Weights of a small transformer language model: a variant of Muon for these matrices, 286M tokens.
MLP neurons of a small language model. Each row is named by its layer, matrix (gate and up: input weights; down: output weights) and neuron, and shows model dimensions 0-95. Each number is 50 + 12 x the weight over its row's rms, rounded and kept within 0 to 99. A neuron's up and down rows have the sign that makes its largest values positive.
Before each neuron's rows, "fires on" lists the tokens most often at its 100 highest values on Wikipedia text that the model never trained on; "fires before" lists the tokens most often just after its 100 highest values on Wikipedia text that the model never trained on.

fires on: "'", "’"
fires before: "s", "t"
L5.gate317:53 55 36 36 55 64 47 58 51 63 44 63 58 62 41 64 44 62 70 46 52 56 72 38 53 61 63 62 54 50 46 52 64 27 41 45 50 47 70 60 42 56 38 48 67 29 74 55 67 42 45 33 44 53 48 61 42 35 47 31 61 50 47 50 73 50 41 69 39 24 47 67 41 39 54 58 41 71 49 52 34 52 30 30 48 40 44 73 48 46 53 45 46 64 29 41
L5.up317:43 52 51 38 72 53 56 40 68 36 42 53 39 44 52 44 59 54 43 31 67 52 26 33 44 44 57 28 63 67 36 40 37 46 52 74 42 49 53 44 64 64 24 49 38 55 34 62 48 56 48 34 56 46 42 30 59 59 61 55 42 64 46 36 58 60 39 44 65 53 67 43 61 56 56 72 51 46 50 27 65 39 49 37 84 73 46 40 43 42 50 59 50 26 59 42
L5.down317:48 59 51 58 54 49 54 75 21 72 48 58 60 47 52 46 50 18 45 59 42 55 54 34 59 48 46 64 69 57 62 29 37 41 55 56 26 48 45 57 78 59 56 64 29 43 65 53 64 53 63 48 48 42 58 64 46 58 34 59 52 54 45 46 38 47 54 67 33 51 40 58 44 57 50 44 67 45 70 44 54 41 56 64 37 33 54 60 60 32 42 28 64 36 33 42

fires on: "'", "y", "me", "at", "re"
fires before: "s", " and", ".", "er", "re"
L3.gate562:51 50 54 49 46 67 51 50 41 60 52 59 39 42 46 53 58 49 73 42 34 26 27 34 47 48 52 36 56 47 56 38 57 47 46 53 48 60 73 60 51 45 26 36 36 45 66 69 46 50 36 43 38 57 76 49 33 40 59 56 55 58 30 65 41 46 43 61 42 63 50 41 57 46 47 49 37 68 19 49 51 61 31 39 53 59 68 52 39 43 59 56 42 57 60 59
L3.up562:35 49 56 65 54 32 36 35 33 45 48 56 45 48 46 56 46 42 49 41 45 54 66 43 62 43 48 42 63 39 32 65 63 47 55 57 28 42 62 64 55 51 44 55 37 62 45 64 73 32 44 54 36 36 35 82 36 52 59 51 83 37 46 39 29 50 42 62 30 55 43 45 51 63 49 33 60 51 21 47 55 40 38 41 65 15 39 69 59 68 63 63 62 57 44 53
L3.down562:57 46 37 37 66 52 60 66 67 57 47 59 51 57 34 56 59 46 24 51 69 49 34 59 44 64 39 53 47 39 49 63 34 52 38 65 63 38 53 44 52 71 41 63 39 54 25 63 32 55 59 58 59 55 63 65 43 47 55 56 28 46 59 46 66 52 28 44 46 57 43 56 34 34 45 62 29 62 60 25 65 48 43 47 44 55 29 42 42 33 64 56 63 68 58 39

fires on: "\n"
fires before: "==", "===", "=", "B", "A", "In"
L5.gate635:55 71 48 52 53 58 76 33 50 61 43 29 78 45 48 56 50 60 55 43 56 62 43 35 48 58 48 51 53 65 37 33 45 40 48 37 55 24 65 44 48 39 62 52 57 44 51 47 63 51 32 58 50 48 41 31 46 73 47 36 60 48 45 44 69 44 53 43 50 50 43 50 44 39 64 35 52 50 47 52 70 56 64 46 23 43 30 48 62 41 40 55 50 87 37 40
L5.up635:37 73 46 38 62 68 38 34 60 53 63 49 59 27 50 45 54 65 43 45 58 50 48 45 58 44 60 19 80 59 58 54 42 51 42 65 38 62 39 46 33 61 67 33 59 44 54 27 42 58 64 54 60 33 48 56 28 46 60 63 41 43 68 28 48 37 58 43 49 41 42 40 66 49 68 58 43 59 66 35 67 50 42 53 41 54 45 39 53 65 79 45 48 44 64 32
L5.down635:51 43 57 34 34 67 53 47 50 63 46 62 43 56 66 67 74 45 53 40 37 54 65 50 48 36 55 50 51 54 65 51 30 32 60 47 71 32 64 34 47 67 54 59 67 48 47 35 46 47 31 45 39 66 49 40 60 47 03 49 54 45 44 48 53 59 46 80 40 49 58 72 46 52 58 53 32 33 39 54 65 30 67 36 34 63 66 53 52 72 52 50 44 51 42 55

fires on: "ed", "ing", "ar", "and", "d"
fires before: " to", "ing", " with", "s", " the", "ed"
L6.gate535:44 39 61 59 48 51 57 48 62 67 49 48 58 53 52 68 37 66 50 47 50 52 44 59 51 52 62 67 46 54 56 37 37 61 56 56 55 44 55 69 43 56 91 62 37 46 40 37 60 64 67 35 52 52 67 57 38 82 43 69 61 23 47 35 53 45 48 61 62 61 59 58 60 33 54 55 48 64 28 47 38 55 46 31 60 54 46 39 53 94 41 53 64 52 45 40
L6.up535:58 56 41 58 50 60 57 62 36 78 63 50 39 42 39 43 51 57 64 36 64 39 61 66 59 35 63 40 56 59 52 65 49 48 67 24 62 36 42 68 61 39 63 48 23 62 46 73 49 57 45 41 58 35 40 37 87 60 58 61 48 35 42 30 52 52 43 58 59 51 43 50 59 48 46 44 39 49 71 71 48 49 38 45 44 43 46 45 56 51 47 46 47 48 59 36
L6.down535:38 41 52 42 44 59 64 48 52 49 53 55 54 65 51 72 62 36 58 36 38 60 40 37 41 56 46 57 48 53 57 50 55 60 30 52 51 37 56 41 74 63 58 55 53 65 80 55 45 69 42 56 51 35 45 74 60 66 53 67 48 48 41 37 47 37 55 38 31 65 30 66 60 60 37 55 48 60 45 41 43 39 44 53 42 65 34 42 29 52 75 29 45 52 56 46

fires on: "ce", "ing", "it", "ph", "van", "equ"
fires before: "ed", " to", "u", "ence", "c"
L5.gate52:48 50 47 53 62 49 51 56 38 48 43 40 55 53 53 77 50 45 59 54 63 49 54 60 64 44 69 55 48 63 60 39 41 20 36 37 62 45 41 61 87 34 43 51 46 30 32 45 43 60 51 43 46 42 53 51 62 67 49 45 46 56 48 25 41 84 71 62 55 76 51 61 48 45 69 55 56 58 51 67 47 45 65 54 52 54 49 56 85 64 54 52 65 43 31 29
L5.up52:56 60 42 32 40 50 64 48 56 53 49 36 61 61 54 37 38 52 59 52 36 79 56 35 60 34 57 48 28 55 43 49 41 64 55 58 47 73 77 18 51 50 36 46 39 60 53 58 33 60 44 50 50 42 63 43 67 30 53 61 21 42 34 51 70 60 72 53 60 45 69 75 55 61 39 43 58 48 48 45 45 60 59 36 48 58 53 60 42 35 51 36 57 48 71 36
L5.down52:51 34 57 78 58 54 48 39 60 85 42 55 71 55 65 42 56 57 39 41 35 51 59 56 32 63 76 27 56 53 48 44 61 50 51 53 29 44 48 73 21 53 54 62 49 68 58 51 61 68 65 32 37 62 74 48 78 58 48 63 60 65 42 34 62 42 57 74 48 36 57 49 36 33 57 50 34 62 48 35 44 64 52 48 50 46 67 30 41 42 47 63 27 56 46 61

fires on: "d", "id", "fer", "s", "lu"
fires before: "ence", "ed", "ent", "ing", "ion", "ual"
L9.gate205:45 55 55 58 40 66 48 53 37 28 41 46 44 65 68 77 61 57 81 78 41 45 45 70 46 67 81 58 50 43 45 28 51 45 68 34 44 44 49 58 60 36 44 70 45 66 28 50 50 35 58 62 44 51 54 41 69 42 54 38 59 36 73 44 64 51 63 50 76 62 50 47 54 44 51 40 60 56 52 46 56 67 37 43 49 48 54 55 41 75 38 64 60 43 51 51
L9.up205:39 38 67 70 40 48 43 47 55 47 43 55 68 45 52 83 39 48 51 52 28 67 24 53 43 68 64 50 35 47 46 55 47 33 32 50 26 28 63 54 69 55 51 36 30 52 35 58 53 58 38 60 34 49 48 37 69 57 51 51 41 37 48 47 46 26 70 63 42 48 47 44 60 61 22 21 42 52 42 55 63 54 50 50 54 31 49 53 45 59 51 47 34 41 55 48
L9.down205:53 65 45 40 43 56 57 64 52 76 38 41 51 51 60 74 35 38 52 41 43 59 59 40 74 41 55 37 63 59 61 45 45 63 40 65 38 65 63 31 63 23 62 61 55 57 59 56 38 43 43 53 45 59 47 46 82 56 39 30 56 39 31 51 49 51 36 36 29 58 65 54 71 68 68 38 60 37 41 44 64 28 45 57 37 53 42 22 54 65 53 52 36 35 55 66

fires on: "\n"
fires before: "==", "In", "===", "F", "The"
L2.gate348:39 51 44 56 54 32 56 42 41 60 37 57 63 52 51 51 31 53 64 43 57 54 43 37 54 27 43 43 34 18 35 77 70 66 75 48 44 60 59 59 45 62 69 34 61 44 66 44 38 63 42 76 44 47 41 35 51 54 29 23 46 25 44 72 63 47 44 69 58 47 48 42 48 40 73 48 58 33 62 56 55 54 54 39 45 30 50 49 41 40 54 47 36 62 42 47
L2.up348:61 68 75 45 59 57 58 55 60 41 45 51 61 44 54 57 52 61 49 64 71 45 50 23 48 44 69 29 55 48 64 37 70 63 52 64 39 61 45 55 54 28 59 55 42 46 60 60 31 47 47 61 51 67 58 60 56 63 73 22 70 54 38 43 34 63 46 29 46 62 57 66 70 48 73 34 33 43 60 57 39 50 51 61 55 33 52 52 41 61 68 03 65 51 46 24
L2.down348:38 48 47 56 33 45 40 40 54 36 49 59 49 38 65 57 64 46 38 51 46 49 51 80 45 53 44 46 47 47 65 47 36 49 64 57 68 43 95 59 30 63 29 62 62 55 39 40 44 38 42 52 56 59 41 47 76 39 57 49 34 45 39 68 65 46 55 55 49 48 53 57 48 44 40 56 33 31 42 57 34 31 45 49 70 54 49 67 46 55 45 55 32 48 35 34

fires on: "d", "ra", "er", "as", "ed"
fires before: "ed", "ing", "ence", " to", "w"
L6.gate429:57 24 56 58 44 47 54 36 50 47 55 58 65 40 72 54 57 53 30 44 65 60 61 45 52 49 59 52 52 72 55 48 44 43 34 38 30 53 67 47 44 50 68 71 55 56 38 52 61 45 72 63 57 63 71 62 68 44 52 39 48 36 53 62 57 58 59 58 52 47 32 48 50 75 56 32 44 61 61 61 46 52 53 43 50 54 54 58 47 35 37 53 59 31 44 44
L6.up429:40 57 39 66 42 53 32 73 36 51 53 56 66 56 66 49 64 57 37 50 31 70 77 49 46 55 57 40 45 59 19 53 53 27 55 28 62 58 32 43 90 43 54 36 65 47 63 45 41 40 50 72 36 38 54 45 65 39 64 59 17 44 48 54 55 47 33 47 62 48 25 62 37 54 51 44 54 88 38 38 51 60 53 30 46 49 49 41 34 56 32 40 33 49 46 48
L6.down429:67 64 57 35 60 55 32 53 35 47 43 70 44 35 41 61 46 45 51 71 38 55 54 41 49 62 58 44 52 56 37 47 55 49 39 49 59 54 46 55 54 55 47 54 50 65 59 34 76 59 43 42 66 47 44 55 51 71 50 60 60 31 32 49 43 37 48 63 47 73 48 20 55 51 48 56 50 51 59 58 43 44 48 69 52 39 38 63 33 65 65 56 45 33 61 55

fires on: ".", "\"", ")."
fires before: "\n", " The", " It", " As"
L2.gate419:28 61 42 56 44 60 65 68 33 49 62 63 47 57 48 46 82 38 53 63 37 39 29 39 36 45 58 38 72 62 49 45 58 54 37 44 33 56 54 27 71 59 46 53 20 50 70 39 65 33 34 40 64 50 43 46 32 59 38 50 31 57 46 43 60 58 64 71 46 59 66 65 55 63 55 67 48 56 62 53 40 56 54 50 61 47 51 60 28 24 32 57 52 45 36 44
L2.up419:43 51 40 47 48 56 55 27 32 18 65 62 30 57 46 52 70 58 58 82 37 49 56 74 43 32 49 44 53 40 66 38 54 56 53 42 41 41 58 40 60 72 52 42 53 47 47 36 63 37 26 39 57 54 40 61 48 51 45 50 45 47 54 52 41 34 56 57 46 53 72 50 42 55 22 53 53 44 41 46 37 65 51 44 58 61 49 42 30 48 40 46 58 58 44 50
L2.down419:48 45 62 56 57 50 31 62 40 52 62 66 49 50 60 47 51 56 36 43 59 45 50 44 57 62 59 42 66 27 48 45 34 47 64 51 73 39 68 63 26 58 57 39 52 62 54 44 49 42 54 29 57 53 44 35 38 30 27 67 35 56 57 44 58 48 34 59 48 59 51 34 55 41 62 58 68 46 61 81 85 33 54 65 37 50 63 63 57 69 53 57 56 29 51 37

fires on: "==", "\n", " =="
fires before: "\n"
L6.gate251:63 67 32 50 34 39 36 64 67 63 44 44 27 60 66 57 48 57 35 55 48 56 43 58 35 59 54 46 34 28 31 38 30 44 41 36 69 39 40 41 55 53 31 55 40 47 40 57 49 38 46 67 49 58 43 55 69 53 73 37 66 34 57 49 77 58 48 60 57 42 46 40 26 50 45 68 65 49 70 59 64 49 65 43 47 57 59 44 55 40 58 30 52 63 44 41
L6.up251:60 44 54 57 56 44 35 45 59 66 47 74 36 51 69 68 49 58 41 54 61 29 37 52 50 37 59 13 33 28 61 31 42 42 48 61 59 47 51 70 45 62 38 35 59 26 54 55 49 58 55 55 49 59 54 49 66 47 63 45 42 59 55 39 78 58 61 83 41 52 71 54 56 65 65 62 54 47 53 74 49 61 57 60 46 56 33 51 33 43 39 61 56 60 31 43
L6.down251:29 49 49 50 25 58 38 58 62 55 57 70 58 51 73 25 74 49 44 48 43 46 62 56 35 55 49 42 42 48 34 56 45 59 32 52 56 46 57 51 48 60 63 46 42 51 50 49 44 39 47 57 51 61 37 47 51 61 42 49 45 65 64 56 47 43 54 50 63 50 59 56 39 67 51 63 49 58 50 83 72 45 50 54 44 42 50 55 56 67 68 39 63 33 65 43

fires on: "\n", "\"", ".", ").", "ver"
fires before: "\n", ".", " The"
L6.gate465:37 67 49 36 42 57 36 52 36 38 62 49 71 46 69 51 63 42 41 80 58 19 42 70 27 73 81 56 55 30 47 60 50 47 40 50 72 74 48 48 53 54 58 32 26 43 58 43 27 73 24 65 69 37 62 55 41 34 48 43 50 52 55 54 49 55 25 56 57 44 28 73 59 28 55 50 51 65 52 64 44 41 61 41 51 48 44 52 45 46 41 51 37 58 28 65
L6.up465:56 48 34 68 47 52 38 38 44 48 23 74 26 54 55 57 67 44 24 36 48 45 43 39 45 59 54 38 69 58 47 65 62 52 35 77 49 47 58 47 58 35 49 53 57 53 42 68 66 66 62 32 73 69 54 42 33 56 62 52 36 58 50 42 62 57 44 38 33 44 69 60 67 63 71 67 56 37 53 62 60 33 58 69 32 55 46 69 65 51 56 47 56 66 51 38
L6.down465:42 67 52 66 41 43 50 55 41 70 65 60 54 53 27 78 57 60 63 38 31 60 45 55 58 50 44 47 65 52 42 40 34 46 36 26 35 37 62 46 54 62 40 44 41 55 42 49 43 47 54 56 45 71 45 48 29 49 32 46 33 45 61 43 47 40 35 61 49 65 45 60 41 34 41 46 56 54 36 36 54 35 60 39 69 50 37 49 46 35 55 34 48 48 46 45

fires on: "==", " =="
fires before: "\n"
L6.gate426:62 70 36 64 37 61 40 49 57 55 49 60 46 50 59 56 55 60 43 57 42 33 27 56 33 52 65 12 57 45 34 46 45 57 43 52 58 35 52 42 46 50 37 27 44 52 50 43 52 47 55 49 46 68 38 56 62 41 66 30 47 59 57 40 64 61 37 78 52 45 74 43 48 61 72 65 52 44 60 61 63 53 69 47 37 53 55 43 52 45 52 69 56 56 52 49
L6.up426:62 38 30 64 36 61 68 56 48 51 60 50 47 44 64 55 69 64 40 56 42 27 40 61 35 47 59 07 41 25 28 37 42 45 54 41 58 34 43 37 46 65 38 36 41 47 49 61 43 47 42 53 58 52 33 69 44 41 44 45 43 55 47 53 48 59 40 80 41 48 67 47 55 55 55 82 46 54 66 71 71 60 66 60 50 45 69 45 47 51 44 46 46 60 49 43
L6.down426:49 44 44 60 52 45 40 54 49 70 39 63 38 47 59 55 70 53 41 62 34 39 60 47 40 64 55 29 50 31 52 30 48 62 56 48 51 41 50 37 73 52 41 39 47 53 53 70 55 50 48 29 61 58 44 53 52 31 42 16 61 60 54 53 64 68 39 54 48 47 50 55 48 67 36 50 44 46 63 58 53 49 60 32 36 56 46 53 42 49 47 61 49 37 50 37

fires on: " during", " until", " after", "ring", "ing"
fires before: " the", " 19", " his", " a", " "
L2.gate390:57 48 52 51 44 47 63 66 37 29 69 59 65 24 58 55 61 75 72 65 71 57 43 57 46 59 45 50 50 61 58 25 62 55 39 44 77 57 72 38 53 55 59 33 56 56 76 51 50 55 43 61 36 54 34 59 41 62 35 55 35 54 44 66 52 33 42 71 51 50 31 46 50 67 59 66 57 63 48 68 30 26 35 55 57 50 52 61 45 52 47 53 57 58 30 62
L2.up390:38 44 44 50 57 47 57 61 62 53 62 51 54 53 79 49 59 69 58 52 49 74 47 50 59 55 28 46 56 61 60 42 26 62 43 41 64 62 56 27 63 44 60 47 52 47 60 53 47 50 48 51 56 36 42 57 32 34 59 58 25 40 40 59 37 49 57 82 39 66 24 54 41 50 58 62 28 54 60 51 39 37 43 46 66 46 38 59 40 62 41 59 58 53 47 49
L2.down390:41 50 58 45 37 45 51 53 49 43 57 63 55 36 65 34 56 44 60 56 50 43 54 50 58 73 60 46 68 55 44 42 51 48 52 41 70 38 53 23 43 55 59 37 68 43 54 60 51 50 57 35 58 46 60 61 49 44 38 64 38 51 57 63 41 41 50 54 64 62 47 31 53 55 72 34 54 75 40 46 62 67 38 69 47 46 47 54 49 67 50 44 55 38 60 56

fires on: "s", "d"
fires before: "s", "d", " An", "ing", "in"
L2.gate518:44 29 34 30 48 68 54 64 43 31 61 54 56 42 33 30 65 62 52 45 52 37 38 43 56 46 46 61 62 57 55 45 56 34 29 52 48 55 53 55 47 55 65 59 67 48 48 33 23 41 48 52 49 70 66 46 54 68 58 57 46 50 47 42 36 75 35 31 54 36 43 53 46 49 60 42 49 47 48 49 41 53 51 86 38 65 41 38 32 59 47 64 46 53 74 60
L2.up518:58 58 29 49 59 66 60 55 70 44 36 50 55 40 61 52 35 45 47 56 48 34 27 53 62 64 33 41 32 15 38 52 54 42 46 20 36 39 64 47 51 49 59 41 55 60 63 43 35 58 55 41 49 23 31 42 50 51 53 48 56 39 48 45 47 43 47 23 57 47 62 51 61 16 45 59 41 56 63 52 32 52 52 64 55 50 28 51 65 61 45 44 27 44 80 53
L2.down518:57 55 53 24 62 49 68 45 45 54 45 60 58 66 46 39 52 57 26 46 42 57 59 69 43 58 44 30 61 45 25 49 49 49 45 58 61 39 67 48 72 53 54 55 45 64 52 48 76 37 63 40 26 32 47 45 54 57 50 55 30 48 54 41 55 65 40 30 62 70 58 46 59 56 53 41 59 48 56 39 47 66 32 47 35 58 67 22 37 49 46 40 54 45 44 54

fires on: "it", "'", "’", "ant"
fires before: "s", "ute", "ut"
L3.gate281:71 56 62 59 30 44 45 28 47 39 43 54 45 48 61 45 51 58 38 56 50 60 46 76 45 35 61 65 57 44 48 44 56 38 75 33 53 47 37 32 30 43 32 37 34 58 61 44 56 45 50 57 43 68 54 49 61 42 43 55 72 46 66 65 54 66 49 58 53 44 41 54 44 33 67 74 60 52 51 44 45 36 54 71 70 73 43 60 48 83 71 49 50 68 40 54
L3.up281:60 57 46 38 53 49 45 54 54 49 34 23 63 53 46 64 64 67 63 64 48 58 30 67 60 58 33 50 55 59 38 46 44 50 74 65 46 67 33 28 60 37 41 42 40 66 55 14 37 41 43 68 56 55 62 42 39 57 66 38 56 37 47 49 47 49 54 27 48 48 51 48 56 62 48 53 38 64 34 56 39 35 68 63 47 41 61 43 43 59 73 56 68 60 43 44
L3.down281:62 50 47 58 54 46 66 44 54 59 53 57 45 48 54 47 56 58 35 78 59 42 41 38 56 46 67 59 45 35 47 44 60 51 11 46 68 60 69 43 44 41 60 46 63 53 63 50 44 72 61 19 24 46 41 49 50 47 28 43 52 47 46 67 38 37 46 29 66 56 55 38 45 47 33 47 64 53 49 35 38 53 46 60 43 43 61 62 43 49 62 43 40 63 59 49

fires on: ".", "\""
fires before: "\n", " He", " The", " In", "."
L6.gate418:48 30 60 45 37 56 69 31 45 39 61 66 62 46 62 54 81 42 52 62 50 73 45 66 58 67 61 60 67 37 64 57 69 58 71 53 49 38 56 35 50 50 30 40 39 42 40 37 44 54 43 28 55 39 67 59 67 63 22 38 29 62 54 51 54 29 60 69 44 68 58 20 49 34 46 56 48 30 66 43 55 68 54 33 45 49 58 34 49 47 43 56 65 50 37 41
L6.up418:54 44 46 68 37 38 41 50 42 70 24 64 43 52 41 40 60 38 46 59 66 39 33 35 31 54 55 48 42 55 43 73 75 49 50 42 45 60 50 47 66 40 40 26 61 33 45 63 55 38 13 33 58 72 59 47 20 55 48 60 52 57 34 41 47 52 60 39 59 35 49 43 57 43 42 52 45 42 64 66 36 32 57 56 40 37 34 74 54 50 36 47 36 36 35 44
L6.down418:68 38 68 53 70 54 32 38 54 55 60 65 52 69 61 60 69 62 63 63 42 41 54 62 49 46 58 34 60 35 57 52 32 45 29 39 86 39 54 50 40 66 52 51 50 81 32 53 54 46 56 52 43 45 41 62 53 57 48 48 37 56 65 40 62 35 42 57 49 61 59 65 66 63 44 34 49 60 42 51 72 45 51 60 26 34 52 46 29 43 46 47 38 45 49 43

fires on: "'", " of"
fires before: "s"
L3.gate552:54 70 55 53 56 58 31 56 49 50 17 57 60 49 57 61 58 38 60 54 64 40 68 46 69 71 70 59 52 55 38 56 43 25 56 43 53 52 33 48 58 61 51 58 34 64 56 61 50 39 66 34 60 33 56 60 31 50 38 41 59 56 54 46 38 33 67 55 51 77 55 55 55 45 48 58 71 62 65 53 55 18 44 53 48 61 37 52 52 50 55 28 36 49 37 55
L3.up552:36 33 59 83 53 62 37 41 45 68 35 46 57 75 56 61 55 36 48 63 46 30 29 38 55 61 60 44 63 35 49 32 55 44 45 49 43 72 44 52 53 49 54 46 37 60 57 66 52 45 68 38 54 53 43 67 46 31 37 46 37 30 51 46 51 58 49 34 30 51 38 45 57 53 40 51 68 53 57 60 50 22 57 29 52 45 66 43 62 47 70 34 60 69 51 30
L3.down552:57 76 43 34 39 58 44 60 74 61 69 38 76 61 39 44 58 60 40 45 61 63 56 46 58 62 40 60 51 49 47 64 39 41 33 60 42 49 46 52 56 54 42 45 31 55 57 34 36 52 46 22 54 33 54 41 68 42 41 44 48 68 48 46 50 48 30 60 58 63 61 45 40 61 53 20 43 37 33 38 63 55 52 57 65 56 43 62 47 48 66 57 37 48 55 43

fires on: "'", "ist"
fires before: "s", "("
L3.gate614:38 32 61 36 70 64 32 68 51 53 37 65 43 43 47 37 59 53 52 62 37 55 34 42 57 46 71 39 61 60 44 29 70 47 55 29 33 51 52 64 46 46 54 43 34 66 54 59 82 73 58 39 46 63 50 51 44 29 49 51 49 57 48 58 60 47 50 48 40 51 44 50 74 65 63 61 48 29 71 53 20 55 39 67 36 70 49 57 36 48 58 42 59 51 48 42
L3.up614:41 64 57 63 62 62 56 43 33 55 45 37 52 40 57 40 51 63 54 51 63 49 43 29 51 53 47 39 66 52 49 57 53 30 34 64 39 85 65 55 53 40 43 44 56 46 48 31 70 58 49 61 54 34 51 69 36 49 74 50 47 61 56 51 32 67 39 37 22 66 49 60 64 57 58 67 51 38 66 64 45 46 50 43 66 36 28 63 53 50 69 50 76 40 35 42
L3.down614:42 23 33 43 53 67 44 39 79 44 53 47 43 51 54 47 59 45 15 54 43 50 45 52 63 52 65 36 43 31 62 68 39 24 44 61 45 33 37 36 51 55 64 57 56 43 56 51 48 63 66 43 57 41 78 54 45 85 44 48 54 41 51 57 59 68 44 44 60 22 31 51 61 80 36 52 52 43 49 31 48 73 45 62 40 61 35 55 45 51 26 45 52 69 39 58

fires on: "j", "ed", "ttle", "av", "un", "am"
fires before: "er", "or", "ment", "ish", "y"
L6.gate410:50 54 50 37 57 52 62 44 66 49 38 52 70 47 54 36 31 78 47 58 58 49 41 59 59 54 45 53 57 54 31 50 69 36 52 47 63 29 54 63 64 38 53 52 60 52 59 46 57 58 40 60 56 56 52 46 56 49 56 47 64 54 45 66 53 62 60 49 65 50 37 44 59 72 74 43 47 58 67 56 38 35 69 52 52 49 49 48 59 44 53 39 58 38 53 58
L6.up410:50 28 27 39 39 42 44 64 35 53 34 49 49 52 39 50 20 77 38 31 59 58 66 52 50 39 52 62 60 37 57 52 40 46 47 68 40 57 56 52 63 37 49 66 35 34 35 58 53 78 27 63 40 28 63 41 59 26 57 66 55 35 74 59 45 72 59 50 60 53 61 60 79 36 77 47 56 63 55 63 56 43 55 47 46 38 61 45 49 47 32 51 67 60 58 45
L6.down410:54 63 76 57 55 44 46 70 72 49 56 46 45 64 42 38 77 39 80 51 29 40 68 34 59 56 49 42 76 58 57 79 53 55 67 42 78 61 50 54 54 36 48 69 56 62 64 56 42 32 43 46 55 62 42 50 51 50 52 31 72 57 40 61 39 56 67 53 44 33 49 48 40 60 52 56 46 61 41 49 60 64 53 47 68 54 56 41 69 60 37 39 39 46 43 39

fires on: "c", "ac", " |", "v"
fires before: "re", "ce", "er", "\n", "lu", "ing"
L6.gate618:55 56 46 44 41 58 48 35 59 47 53 49 67 46 53 71 65 54 40 49 38 53 41 42 59 66 31 67 53 48 41 34 63 41 32 42 57 43 44 59 76 62 40 59 51 63 47 37 51 46 53 33 39 50 39 46 43 63 57 35 65 35 42 31 58 43 60 52 33 62 49 26 48 20 49 44 57 76 48 66 35 04 52 61 39 49 60 40 54 75 38 53 64 54 43 51
L6.up618:57 58 44 67 31 42 31 45 49 35 41 27 61 48 62 72 64 48 41 68 39 57 35 25 51 52 31 48 60 32 47 50 61 62 41 43 44 60 38 67 43 62 28 55 43 32 29 55 47 35 69 27 57 47 41 56 62 54 55 53 52 36 40 58 67 54 49 68 46 52 53 42 57 37 55 37 38 56 57 56 63 42 44 75 51 30 30 44 48 41 38 28 67 52 52 43
L6.down618:73 32 44 32 56 60 46 49 72 73 62 40 45 22 41 34 46 56 56 46 48 46 69 49 52 51 68 68 64 52 58 52 49 32 39 68 28 40 47 45 43 39 47 64 50 47 29 45 64 58 42 47 49 63 65 46 29 30 36 38 44 53 32 68 52 39 50 44 48 41 39 51 39 69 39 51 58 49 72 30 51 28 57 42 56 46 61 61 43 66 37 58 48 36 51 54

fires on: "s", "im", "x", "li", " West", "as"
fires before: "s", "il", "o", "er"
L9.gate279:30 38 58 38 64 42 44 46 33 53 54 52 63 38 52 51 51 53 40 66 51 67 59 47 41 57 60 32 30 51 47 60 60 65 48 37 66 50 30 51 54 50 42 35 28 55 42 40 46 52 38 63 37 82 47 57 14 65 63 35 63 42 52 43 45 43 56 47 42 70 44 41 46 73 56 57 59 53 44 84 48 51 34 52 43 49 52 42 48 57 49 30 49 52 30 44
L9.up279:70 65 58 32 48 34 35 59 35 63 63 31 64 55 40 22 28 46 34 49 46 43 60 49 13 64 50 51 47 54 58 57 53 58 44 54 66 45 45 35 57 46 35 60 43 54 40 46 52 61 50 64 47 53 35 43 48 43 72 29 46 24 56 65 26 48 60 40 62 47 48 62 44 24 51 41 61 35 44 44 33 42 63 54 41 35 44 52 48 40 37 56 52 69 62 50
L9.down279:52 56 46 60 37 43 54 52 45 46 39 58 71 50 30 40 52 72 78 66 70 31 70 72 40 36 43 19 47 45 46 46 48 59 59 52 53 46 32 62 74 60 41 61 54 68 40 50 35 66 24 58 65 33 34 67 45 46 33 45 51 54 38 60 52 71 50 31 59 47 32 37 26 51 57 39 53 26 62 47 60 42 41 39 38 54 54 54 34 35 51 31 31 35 51 45